Weights of a small GPT-style language model, trained from scratch on English Wikipedia: no biases in attention or MLP, 5457 steps.
MLP neurons of a small language model. Each row is named by its layer, matrix (up: input weights) and neuron, and shows model dimensions 0-127. Each number is 500 + 50 x the weight over its row's rms, rounded and kept within 0 to 999. Numbers have three digits each.
A block is one neuron, or neurons of one layer that tend to fire together. After each block is what it responds to, as a language model described it from the Wikipedia text at the highest values.

L10.up308:599399336564438536541454460553372429506501607535421472497583409562594455530449549473548532447509495504396470553544557447468544467513524455565522583484465464540518535527468423490487463554560566528499540479466547486518485579469452444431553408524546395485536514478547597514573517493470615524408517560498489465471485544441454548475388574555420503555499461513471527583502360498548433540535
L10.up361:634473469503533551586454559475473566480518542468426485534501463535554452421478453537513546436542487491430553441527515401534437562534496546517519516481566488485490470548504475483560475551490603466539428524509412466506483492469541470478442433531527437541467481570447551469495599526483542535537489499487485516567570493541422379446429477499488459557510462523512403518585470531430503536557
L10.up831:455455497600528484488407500565392433459468560400519506530485530536545533470497494392417552520533493459501565504600527444510495511481531506454557542547511439523506418509501530502519500588582637494480548572507412546504341504540404452366574580436431570388524488581459500433586497525478508511484515535438492533497460500495497498476523546603487448471570518469481457483531448533398473421464
L10.up1065:504442452559473623511496495429519537480478543514398467511483485544526426503471503490501526516476546504494443537493474539460469578457504489494442570482463473412528465488514504482592475503470577484414563442586523433499546528513474556470419538478428503537438480578561587453553416492595486474508414597470480501487511471540521467508476505564484538502544439476490454537547472563528476524630
L10.up1517:623545502474453470501449533574491514510467530490399461543609494524529407513500463547501553462509482534462536529493525503438469550429571494586473523518558480416441532508559467510414604475485551487400526468493584510563508515486493445441398471479434479537477434565542656598487500513492572536480512544449549489458438507433541494503401453515481489574491489441405578552562437512479453457462
L10.up1700:473520409501568572550383491558428470522426575458438488510519551527511366498500436444508513523504420576470486488488506454501428560513499496516490574473507486520496643545429428418599488515605563495554538533459548582464482479489534536440446608479524447410509575555532550467500545539535586524480459535556556511427464602529519490484509499564443477583522477491515426411440480502386443611461
L10.up1755:575499429539497469540407485570444495516473589522457552609509478501472420461505431480507528519494406505502555581439533553486459563489505486564507498628544447531476535562391398496501490511461489522502506386494550472595446508414458548565441473484536547441495503478538615541562538533581438620468489550523534476522477440425593433540494496510489567507507442544474490471497545472495559518466
L10.up1894:595499370504378477459462513430500353500482536502462437492506421532522511558521456477438491397423497546484488514536444500493503519551523440537460606537551486470520554482501403457531504526531565513420524549504501581576473548513437435465421515634551440425521479519524627564508484512491625555477522519455530535483538522457542533533475517561518535545521517581440415475512517502478536513518
Release and publication venues. Prepositions like in, on, of, with right after verbs such as published, premiered, released, reviewed, mostly about films, books, and music.

L3.up48:422388478521488599527488471448482459551411443518560515535598523543468447438510479451476459510526503453514469502521496502452551521539519492506441527530465503517520499563471496516466576481462567422596505521395563461507400508460496517524501406499590527520482554557552535580447507466603493349479504572481581516412475508509549409354557508532562461577463447600479465507505534542584487507443
L3.up980:492539526523446541499486572468497522517478431565444525501577514535497504522433528580483558489481529445498474558541490502424506589504521564510483394563531437509487507450543501561477518480514477476452537430540553492576454613433522480541395551610472523501431476511408534481553504474478470382497458499463446475430522393494436465451528516512526460496447497476535420463451575599505477438440
L3.up1197:470501512524556540496535549462432500468495463520614607475543524488471510546535504455499505476474441493488454532433501530452570568525493474459445583568607469485479496554447513448433468511429457505548492466541482553478350455379486604545516535503416485483561478498472495469561484481506549426505492522521461498460425493506519420456472473536507533479462584471471429548523564564577535519509
L3.up1681:453590506567566463479435401551593524546494544532504516473513526502542399554548565491507571498492504510528464560514425474442435560452507565505430483623456459554527528580365474462393535605545513480486459584356473595514376465519589492515534542438594448560460529533414471554523521543500514482475450396533562510531417463472514448474444455459469421562543506534540425616529479508579562545605
L3.up1720:546400509515525445464532468448493441473441482520401480477543501548537506458567539558428461468514525523523486586470472504461551520463500578472433526490514402501463579481513479550500521466599529489535400423473570531498455501493497539562566443413478548447444480546481520549479508552528552570507491518461531526354602517433544495442465534566528513462468446600503532619501384537456478562417
L3.up1835:514510458509578529528475461514501492524528571529488425488507482437528433443481533410511423448473572546455582542457514468445560582501547505491380479519473516498492560591581553545479525568510525406484376426497497403550486520475529544531510542475394459427371570502477600564501464544576616515453490533573524452535404409477510460460372474492539483521518446479459451515547452479454456461482
L3.up1845:569520491536437491531510513519476473463551460497477497492522504405526539487408450501563511571566551486510403512522431397506540590500548520486480444461489528455522553519485476502435482467495542455608535408585574507516359584574460532479466553489502482451521453404522611463470517519437438487538581455471620588463454507491556493511487513519529542484529581509527502503469613499489481628520
L3.up1918:580514562545501463601520453444492468582446516540490514471480413542491513536487486493479464498452549537502511552504552502516529532487529517546412471483496474527476518450543498510412494497477559492456416613435482479523503570503563436491569531498534515559451547577575516484483463489551463470528616508471431569514518490497568470492467544500452541487465499451609446593539491503528452539454
Word-initial "dec" piece. Mostly the first piece "dec" of words split into several tokens (decides, deceased, decline, decree, decayed); weaker on "-able" endings and place nouns like Europe, India.

L3.up929:433456479561471537529476541478590569567436353503543446507511551443512438573430453418543461534527506515570526657577543522373522551446520432515471493497483449507486574503434517423507541447486457380530468508497604500473509467430487527456546525496532572540500482435474406519539413427468475420501577481463554442427487538507467535383484526506466541482531535525426523464502587432473588527503
L3.up1184:483459513399538450525481472492438571453537484500544540509591468426449439500523488523518444487505430469428509389595433504518434568600495508481445444586467577540468482534507477486442498609514563428566595457500504383518569476556482438457552436474617428506433549537529529520501483500497546508476483459428492531459438451529524509528488517489550460513476555503554527496538559528532561541479
L3.up1198:506428518539421551559568479521555549565472517427469526500456491574575518421466475555467545527530566502526503516540564491477471493515497551483517531487509494494564472484567503510497536552531445515538411537393468421544608485485475493540461537513510439461528502465526509491498439525414534509501509476427419429426404462464509460494528459500508445528527575481524528436565483480615512363413
L3.up1306:518544550555577443576505430480500505489420504493457452477513447532495452500508522587520406494499467505524587553547443548472545442518540548505450534511490422516510622478597515478491522535451522491500426530514368550517572501399540472432429582446555544444510529552549554476489478473528560534480515483529591498440516409541530589456462480572484524503586545590524497483534448410503510415433
L3.up1387:612586566675466517468531475477468467539482423534544545488450557585464406485515449501467420486567481446519427558546504513456508527456449507535466511536560459537472504496426427471491469515608469472470472547400440419496595508469549492416511545485504462493609552473566413520500529470508559606509508554514622499489566535533496470504543499430484500532497486371494592449539489538481391518468
L3.up1408:575482477518495485413498551493534542493472504434576466460470474466497530471408430575534477470527536425474377485578534446562501512516527548492374498538428446532558449468504553484510554493626567397581519449460374603505539456641462513526569510424525543537431457519519445504485486422458510549490585512508542468472446492501510543445501538528481472506475512484486530439466510478471500531512
L3.up1854:503571477477518444383554515594544517539447502467521513552546551608595462507448421466491456459508455568540561551516527522425627576447450537509443537580518446442493561549518561485580518500585489529479458451504378512482562466409479471493451594545532476523484444450608550492439515471432620564491520473489498472392445470501492466338463491385541481529533452551512560465519466551607504569486
L3.up1907:493490493515501528517511480456455471539519521535510503480504565504556457435538475579429515476455456512491399603499470465450605544520505528510500601484494493417519388402516485516459524465498488494543491523467540456516513504492488518455458544482473432566541476510526573472550531540430568572494599440543584472466499519478571498412535512560457473513560526480447585470553503411437473572449
Part phrases, name fragments. Mostly the word part in fixed phrases such as in part, took part, as part of, and on the part of; also az inside foreign names (Cazacu, Pazardzhik) and other mid-word pieces.

L4.up1390:565456531416472585504500515485545510460547497562567440436553484545509486405483490401438485547515404580472551470471486481476441512518533591492421535463496462577471499515446523580583513503472522438509516478551525445515409452492491481489503461452491514523510421384579633476475623493511566446511489537542505508571447458515418526523451524528519503448519497542642499487546476479492476444524
Mixed token predictions. Scattered tokens with no shared theme, such as mid-name pieces (Vers, Shan, ew) and words like fans, along, known, officially.

L10.up475:464568564466496488450471558491450587457487479490538518516464476570519467616508490471529589540508495571499449430473367489455429515481445469490406457459534485548434461458482451495424424543425484451465478536541477460593525455511527557563522473516505407541451507558561448455562493512496544493631568445430505581599434476499540559493558449474515533469416508546617512490512511555500568477448
L10.up489:539462496502411493593482413471512507443544517449521480507594459562482522415476487470487424521485519561540496567461503548437483584501446459488429568571442459559474405402495495535480471524394521414472514584423445464500508519555591478554503490560475504566427501404467498438509390475480545505481468499368532496513402464495487535501518571606534510458459531500448485522437420433473418558478
L10.up626:488464496492541501543477525509551419469470461505419518494597469535537559524533517546462519503508561504488488491588428506556511447525465499510440446623521495530424472617497508485466577554412527455494476518471411446558560581573566506507484538553577489566415421448584514537512427461476462520571550539439456474481467563552425571451502484524561510505518434552438548564490539586468478494579
L10.up725:463478625537511531443543486474536535435502541472454493545504441480448529561464466464441480587470515584479455445554479546537440484504472487509468491553521510509461416475463489493364561488520518549508481532459455545495531533548618478587436640523546593481560453444479506387488540480500435557502551433471493551476490485558469549467597507455529518484534547494499507567540469575515515567615
L10.up960:629472496612408531468469499514558509483397493494516522449529463496483532525530490507486537575532484449542535553571506534405406583492429514516498445515467482416463471472511459438467488514499525451462552571429434524539484573560618498512414466536515415467450534492534594476536489591536438500548567541442441541471472459525428472450513459554482468489532478468467475481581445446491514592550
L10.up1043:433480511501511517588477409561524540474538458532462431505524521504491521514565551480534506537581493524455480396564453555469367566537395453543560433556520455524525569555528482472431423564604470514487464540495490561474432559571508479430463400462621496496348494431488582485431449502470523507485405518456474517487427538492444503511472476509412508529486454429520520482477449488498531455497
L10.up1431:501340502588472544441480457401530594439401514575448449551487476526524543504441536540498469483558463515550555489532554481389433570458455583542470477548455433449540560537562509569480447522485540534482444596444472497522422478525534481473527430538565431479462428507523497499462575499452591446495477540383504523575395464519390448523558527464403426442571464519594490526513474528587558540595
L10.up1713:549430559504464471478528550483591515445536442466385513479558417520534492493514518546450468500574518561527449545535451390443473498432494478483432440534503404473567493556501595506475433509408493467521504549480413500495509463516461492536472519519470428537535432554509563514461523499448497557477469523459552497580505435479448545532554537569408473561551486508436467480499430536573567573560
Word piece after St/st. The second or middle piece of a word split after short openings like St, st, R, sl, such as St.→reets, steals, stuff, slabs; also decimal points in numbers.

L4.up94:585594461528516489528478557466501452434601445525468488561542414474564461484526488526486496442482486509498483467454480503481439571443535439534438544496508449459469506448680576580488479558518537537572585505458470485516497464495441423513482505556520465488483494562522475575546493524496512475503481488438476481513476553481514532467484599508464414567437494598559579497489440497530558409451
Decimal points, table numbers. Mostly the decimal point inside numbers (36.4%, 1.7 °C, 8.6 km²), "20" starting years, and column headers like % or Pts in tables; also scattered words such as incumbent, demand, talk.

L3.up37:625480450441368395551462512460534476459563519514596479473534470409522464521614496553488579500496547515453492478546507492511547525429448553524517546496430526523492522495432430596461527499550527477531520489513442498510524455447548417501496514556529436500470468484523535471557497491516542485552456494524431467491440459488468524557445503436507530515596492408424575542491479442471551398491
L3.up541:483427497368410556459582564529520512411486433498573516501577543476547507544524473523491491531459483338459566454539430563456503518563483524499513582527511432512469486420540538468507530564549486510620460415521513487546600488537540488538521504372496541542404425453459553561483594477562533583527428521511463404541510477489476520474551494477532470521543510560467522472459516424449533562475
L3.up544:424516459396470545550451475395531446595469511506478498499512465553501463485512438423458571517459547440485488544491517487396486610481508564515486590511549426516518514477460486452421591504468463525435459459416475414533572488387486459562455465482484511571428571520543513578453477538573573456466499596479545502534542532543521515453544538564536519533540460494511495471515548584520429507530
L3.up796:401458469454519497417499462438439539508493594559514499514608483453574534438568443445487565548560436548524576586476503539488475536496513591526592497425475464489498503428515492440520477505550509459487515446447495488571524502489505438473474493501610480564564465484535516471485486523527483445522507521405518550509428517475578586536529526406444572459550573563465545402515481490565506554537
L3.up891:512482514403544516478603422477489552515592542525533570511537488514421464472516491440487560493441574556551420446537538535457484547547513508451500515541565492583495458468430520503532504506542478597520589564452441466504585453479520429578525535576548488561496555523553495496477556551581581490467522540544528463413414485481447467471484497541513467502411480469533536490505503557621444601499
L3.up1444:442476509532554337550477479514407555469505387460441498475500503459427434516555563495532557551555471583501581545452524524425509559479457466447528460429499579478500529491413416406411487557522438662516487506486556473448479479550490516565475418482527504523506482460487574497595517506557513535459488458511514538447584458533556542546417420491446521491507612601571501516503405448587503469492
L3.up1476:470513431505535420438473498436561457576510554545479530495576434479543482441475526387466565538454540544536428581552513482616454442480472480519548515527498459509487503560486558569436457507416474441567548445509423506507475442486564456501575559416479422497522518579418417442429512519520540483433543509416642466499423529549516463492479502538504514476506512519432494438530558540568557559489
L3.up1856:405523483441459557536627509507485513542485386466592501543599545423480465437520495556530527515547486494550444453505460507420549525456526518505481472558398547475494529522589455500473508507462517520472519508508568522450584531422587475542376434485548470484551482477482599498389455535476564502487459438448431557465445546503466510425396493500513501515542545603434459536477458608544525485439
Word-ending fragments, especially "ish". Subword pieces that finish a word, mostly "ish" (Kurdish, Irish, publish, Furnishings), also "ade" (arcade, Slade), plus verbs like founded, created.

L10.up661:483450553424507442564455529385501543533494426504512492429474624439492524454475567463509517441510444469501562516482516500445552530454479503367478500479463530542517483566532459530477493516539561476504467459479488542480463505497471410499480557449483545495424610524468531444525557604515514476500496519441549539439502589522453504439518456498472501417540584526545549424452580558544504542445
L10.up784:509498555478546575507492576487578402432488441460462469477491524419531538498503415396411545570548500428570519542543571430532459467450401526461477509479467463534538425517465561421500473526502550513572483568495496472507444505469495464534502536449473523456452507487517434510530464590484525448517586490423587547482450630493471614499494573547521524500498502453479419523497519512499460594469
L10.up1108:530437573524568469597492485503499551536510495506514442455459574521459503479511451405455538532533431462478543471475496475523492479520431561342515444492498409540429501523556456507579420540494547402535484433533451448460566524497519413526471487480501501492500566539545453480486515521480434521360524537478477465556498538472520533508511536539531460406590513507482533523592519610544484520427
L10.up1604:494469601452562514547520513466491562512561416571600486484480510505414388409461585497527503586585442526513484450495495473503466578395467548482506518528450473497525484568517516588480560494504483475530452425449498399483497529485494497529515385414422460453466568472398519526504419484446465503385508489512481441489492521463452540456478568540539523475567531490607596419518545546530504448463
L10.up1635:489505501385524484522486553455569553539485461550464501560485598485483397490553439488501446493499473525548620474520373519539467546441483625524518580543525441490499473529484451524460526484481481492484537462510544419513523590514415483461492418559501507514431506547430557520511553534439500656465566544435534497479453580491521501524504505587510538533546463502555638494493457499464501516499
L10.up1650:519493414430500489458480469439500545455510496500439448513532503543521467491530572473465445476533572485450550551537524466348515573474537468501538581521407499560581536619476541474485509524517542517558426460548365454510393519509528555450463497489490445468498487533475437521466525531445438543535544507523533457436495492513430508489575520512464503441472518477496507439465474582606349515435
L10.up1692:455454506517536464481492551542459646370467410484566495567478482471447493460488543519485501529524485478598549447511543507468527502343552510504475551482488496560502438654512521535528487479527597486531423488455397524531518523490441422403513523485418595394500518543481447536482472440477464496417539437553496455483465544557442477454515592532497433435497471504508519459475500485486458470406
L10.up1737:413501563513570555540454514556494494449500475476534467615502512586544482464509507364479404490515520475488546504456599455536474455472468530376500490612461502551497392566496516584488478514508599477545399441493506524515520560482480497505469448473526497414463487499448482521525415461526540460517466555490513488435491546491499497419453583512574552530462544480528524510502496593508480477430
Link after a name. Linking words right after a proper name that lead into another name, mostly cast-list "as" before a role, plus in, of, and, commas, table bars.

L10.up186:517510452441467348484569538537441429445448451510490462606496421457469439447487450445521436506478524481556469492399405474508488449454486536403382531501561415526522510559548461504530452437571526444446518489446483485555600485378521579554497490580536531428403516435411493463506473487607501484409421519430503369504507467487516479490447445544532538487486499557533490499602465494521550444435
L10.up213:479546462467493509504474582538494608491457448545425454467516450550502423530527506479479450508443564512515485507415498485474373542551506501482507493566450554478498524501545507332572460435518623436471557509515493595404531500463439520443450509540508465422415434473463561441441507492419568526612529437516556500548579544417519485522470509501509582462488480527454427441478478562519542532437
L10.up345:415545509508459463514559561455558452341509438456464514440500435516531437522466496514486492543496633448515478533546538420472443482466492476448455474495546520482427544512537554395362486573514532447532465562515441565510476518402370515499551537463492479510403504418463480507429465498440523555501459458522457546554513501408421511442446518505527526486545444535524518469477521550560571489543
L10.up882:500564511484493458431478531496490519464494499403538448463540513461497504542552444453414482561491540482533507526559477394493475533466505608513473464525536481445431524568545512477574523443519505485555411540492340448515453453417412473529549501505478534469481578525546561528528420547434544522594476515557458476536510505417527564400438550493527549449494609480552505511459477590495492494516
L10.up1176:483550463589531451426475462391486571453462579463432503556487446568521500503503599514464488438529557474469511477540499463459477561530443552537516528473434434452497520583440443352513505553462560431435510564501504481531495461558572563554537501510548537514476520457491496442482407500425408533476431489435542425509547587495420528431465525650441480512547492601615406604593495482504534552556
L10.up1256:527504428551483414512460567437479539468474527527450497481513465536499536484526514401475441475492478514488520514529433480519455509489515529446533514574489495483574429524421451465510548498454463490500541538503520544507477500529474476539408571496513456497411576501498552524484440445503478653530492489496491502482556471393461488472470460542541554530460495629501382494528512506603523508458
L10.up1699:488526455490532513531446485459429464527481474478454501484449466533523515415564512572455528477461455507509514458427486535479446600524520445534508439541514470486520511485507534493537457402621550441462481417521568489511513489438489451473477454554478554477448517574415623521490434542451585554477452522547554467462478587433607496507402517567547542483440411557461431549502557468476524421388
L10.up1904:528515587456500571481542490466417542550486540573605404487583422519560489467435461460402422519482517567554442522493458530503562502556366476513394396467568473506522480531400488474457481431493529461454505428476478437528487524461497507493431577513544406479365514538498572431505505610587481536497555426494537480468474558553574493436548537633564576421574465471488482543503474484529520589408
Election result table cells. Number pieces and pipe separators near the end of election result tables, e.g. the 100.0% Total votes cell or the row after Majority; it fires weakly on scattered text elsewhere.

L3.up235:482454545531477503529503480511489582502439431464373458457487504551479366452531548522450543512509600499595541456521568367558550573457485427494477481430488465454513518501577453484459514458568504561429430491583500576576486513465502523518489513463411490469458500517573357555561498509450511578490645540381554523442542466493544518442434491537500538470438549542552482401491517466536515521444
L3.up342:427514437528553465538454495394498388490465536482424467544486491605524404503538518467473514519488516468473517626524436472440509502477503556537507449403500478532491506475502463420510503417440542435554508457491500359524553542592444403464450561442527476496541537454484499499498542676529570504504577488508557543502437436491450529552556485575526454441528526605473508440474467432457498474503
L3.up420:372490467403487505447537480493457500444502453379485581435501449543484401492489573517580522530553503393449513532479499447449545462517483444492538527457458528528502553501545544411474544482561481549485527559444399527481614561518506499613597531519481588458522459459549428599428544554531542538491509512516479562443432410562487518563495502468500467437573473533521563398547531436448480379475
L3.up476:421494565458465522430614457529505575477584503535415511473433554540508559514470534548490470486497596469551490511454515448501470483492503519471490479463445456524505482493522570496540501557480482580440475478442498453550532520547513452523474544485546530560540555449524528492648577537436517429591556534415471508467479370457512474556586505548437512532408522506433479371556439495516534447496
L3.up740:439415580464492452474509511405543464459517448472469491411539455506553401451467490552508560498450481465503450510542482516422549510621497457493408493627515554513446451556433523402486500486533502596560509614498449587497446539513543495488547515452509550499499518444477478554551409585431519502517506462404515470424501473480547524448634517544513524494535474531510475567533523477489519508509
L3.up1420:420437473407449487458504492497516553509511453481456455466557477451524355569455513517480535530544566460487599495517508367461535512448518475522414512430415541469491538441523517520444525643526454478404456484471423580497591543411475487550514470509452503454452435469574489555493440498510535463525568580541504520431545439456520528460554484466538557464440510564524474478536512511495471441465
L3.up1585:497513483409438536468501519483495488445617527483494485412455536459533536550407518457474491513476495483526571399540410502445557439538505398456489490528493474497457469490485460507546481537490493494485524477505475385511587527525541385479591462551570515503574588578470437575470435499542518595521484625520514445481409536484391541563521469459571482451466491477569533460533506556472490401484
L3.up1613:366464491366606477470484556513422508399428571507482471553584489579433473504497482473526473545500530461468513518562472458532497535420460480529547525488529512514481553617555483549524518488492598448492604402548473468508479491571571497636473435591431564497530413448497422610530518477526552491507602560474485515436495550494490453404521492520487529458560481674526557434469479461428431538494
Predictable word continuations. Second pieces that finish a word (S-ears, inc-orpor-ating, n-ominee) and name parts such as Model, Festival and Museum; also between, since and born.

L4.up582:505421594431405488553542550460469466573525431563525484489407470624428476494527461527512442472543405530492405493480449502525456524496454463433488476499477510493531525556441395493479499498505486461536495496560554492495464475506481528540538422463447434393420540521482547483483485538502477611522459510505558526490469578405605526584445479524515487548646625518485442501461446496553494444521
Final digit of numbers. Final digit token that completes a number split into pieces, such as ISBNs, population counts, years, and postal or area codes (e.g., 39,50-1, 19-20); rare word hits like Independent.

L10.up150:510499412467473454610526427438533518522438438569501453476572400509554447475506520504415529486504509515503475451526493425512473513524481485498548452569470423567430611529464511493498461480476559398519465570487479453479577478490537525549441501507522485506449568442456519526434518514435495569482398409370492488515518539554504481443534531508426502404468527619489428459551414529545474520569
L10.up311:492429633513528571477432529442494601404413502426496447474530466510520543508483480483552625535508441510525510432460417491436578537507379485503443502557500457486445417423476452392515543522465551343412478564500527463508528517478516502545455476482513408550447583550529529508467499526540470512468597502508480528449479490514512594467544461458484494413515427549571506524505539531582489548503
L10.up786:493442572502502537541442484375550386410500453399438570508658542440525539499530458574515551528509442473474555580542473478500539560464399532479422566488521461565488513550437486466513468513520439479530446534484499492536447598562495589546502445416497484614528520505523462489525462572598472560464503540469503482500525471487547561478395466442432533507552472483494506467602506491559453473535
L10.up954:568453559534429519514424523412521513451512488550541475489439407500478524518498388423530551581550504594476437491526405523516543487514442548546541525525549479492523440518504538515552489577489403488465527597438402545456529451509492498465484472515497439581394609436478562402479496588498541558498434500429552484484349464502541570485463478513455542546496506479493453515454398498529464478569
L10.up1067:526549493493498626544501489459555447428569559485469534577497538448514443457514477479433514479519498578517524457506402439441487521402445531473458463482563450547517484467441523418482481522430661479370413578472456396428565453506518470557543475548490426511419499548471570518474528556549482573464569445426567544532519484524491517514544488445548570495496510491490511499503542478573525474509
L10.up1683:508476475569430478484495495503541520456455454532502441501582474478545498543470472459528451495514481561448470449531475494362455431454463485547441426523526470507533457571520541390544509510523530385443421581431467572490538534495517461525452555474549486504441569427535610566488405638484452447478470498357547551504537466491479501518466440444488587523484503452525436494489491550655483606501
L10.up1783:553462414491433458508401550493485347466360560508485459528544471485533479543529584515425484456517450540509471494496463532427531569529522487443400428569506497522490510439449411435540492508447464530474502593414424435476536475566608474468425521620526453524405621500515465530452517566581539516539514432420529541531462478501542500469511448591504514458576477541465549491476482524584444478543
L10.up1918:536557445401531501554474503447464421453503447553405517444498533483549469472531507563491537466444526565504506443524430418455395506464447504497505453544500452610431491495476496437471416496442510464405449572464497526530504539515506460506489459504514524537461436399511491451442438560501483536475558511492648534412446483445504567429478518467409494531515536547530494502486597566599496537569
Digits after separators. Digit chunks inside a multi-part number, especially right after a decimal point or thousands comma in statistics, e.g. 3.44, 68.18%, 65,000.

L3.up180:417479454483481614504439469511478515503509608503602527492486451451463530489409456481484527497507439554517469441491461500542464509477506504458507488504510512511501527603512460501324434587586491481550490546394507462490476483567499526476445574476426513491569435406455445499535544494413506520520466565425510525480482465465541541432463508473470511569620516562366495604579500534604510453529
L3.up519:476505509519507561517498522441503572451459376474562518465455586623511382486391547428506524450474553471471541451562496515408447583498545526473603477386540416532510473517479582411476516513479478503454474600506536567502494494534466537508600438514507467549608515562511428628422576565484436565487494545594515448508473512482482461534568501520527487531476490492583487466562508584535496592515
L3.up845:548521465490441563528526486423453555400601367489572429474502538496527495372398521536512568449469451461470442421621494553525577600477422588532511361582496494523498549505407471489426461471530501451437502566573462494543549472460503573558420495546489498503514496524438575505422552552551498577513515432433524557541489436510458479577426488479501508545510500411502451478475495561552524485531
L3.up1518:495482534502482470426512465428377458520553521489503495478465491489478436516551498518466433509462502528448495495588525492407502460545509560479483586556491572520469498494469451549447494519534508447499450549390511483554486558534565487524600562472608481529553471532635484520529510573485490596469472514415593530513554519452502495477518475530465481487440446524605504495555424545514497507525
L3.up1706:559467514429436569533473466502505466585440514518494536506497508514525373558468452544425560540564531636572480546519500475453577573495496452511393508460461478571469518496448528540424514489507510490496412470430581503508544504511485519460399544441283472542508535458526459551510467389464442408510642462547492534420454508490499527509569498518522459563563487437415481467501531470517531514532
L3.up1712:612435599417553520545450496488419457536474461549536451524453509521562446430598432529508560477513443474449459550556409498440427537547442600533499494535548565585424458524470502479581460479482541513451424495539535495586507540593413498418541531475439556447446536406525511427573500502523512472513459512487564494429537474455596414588499533511561515514543435538433526490565534473595532487501
L3.up1783:519429461521445481606482520482493549432498545493565461479494517575518535462486548531520433460501469428505535476530477440386556559598498573471417398620502510500508489571584491520473494439432564543457496583512495466480558546629537436386518504476488487562454466445534568488473455493543435454542575497466521532488369540481503522414516506421484410555503564503513496458507518530597556445572
L3.up1915:416547510601451438479446520507362502486500436448529482489474462479569553485426614473475549516501469459489581478483515472398462451474560552437558545442439460489489489495556431480531433553503483472449397500417493564510496509543524472563484454443607499514505498585471553526570508534569480549477492493483513522610477548549444506541533486491503469462502489585460514505453376497613467492489
Zero pairs inside numbers. Mostly the "00" piece inside numbers, as in 25,000, 2:00 PM, 2000 and 7000 BC, plus some word pieces (ise, ines, ance) and "over".

L4.up327:466520675545473474550514491421460577528484432603615494501506507621385485502457448434497519523575500536542492485435519495470536481452516479537458497467424543546500438606570488509450448506471625500500447465454477464563465497598580562524443524507457464484436555493432505563490441504429426572439459459378566570426524591379550572515454515506442543498525543463487567580502458404474435568549
Post-number table separators. Separators right after a number in tables and lists, such as pipe cells, decimal points, and colons in 17 |, 12.4%, 12:30.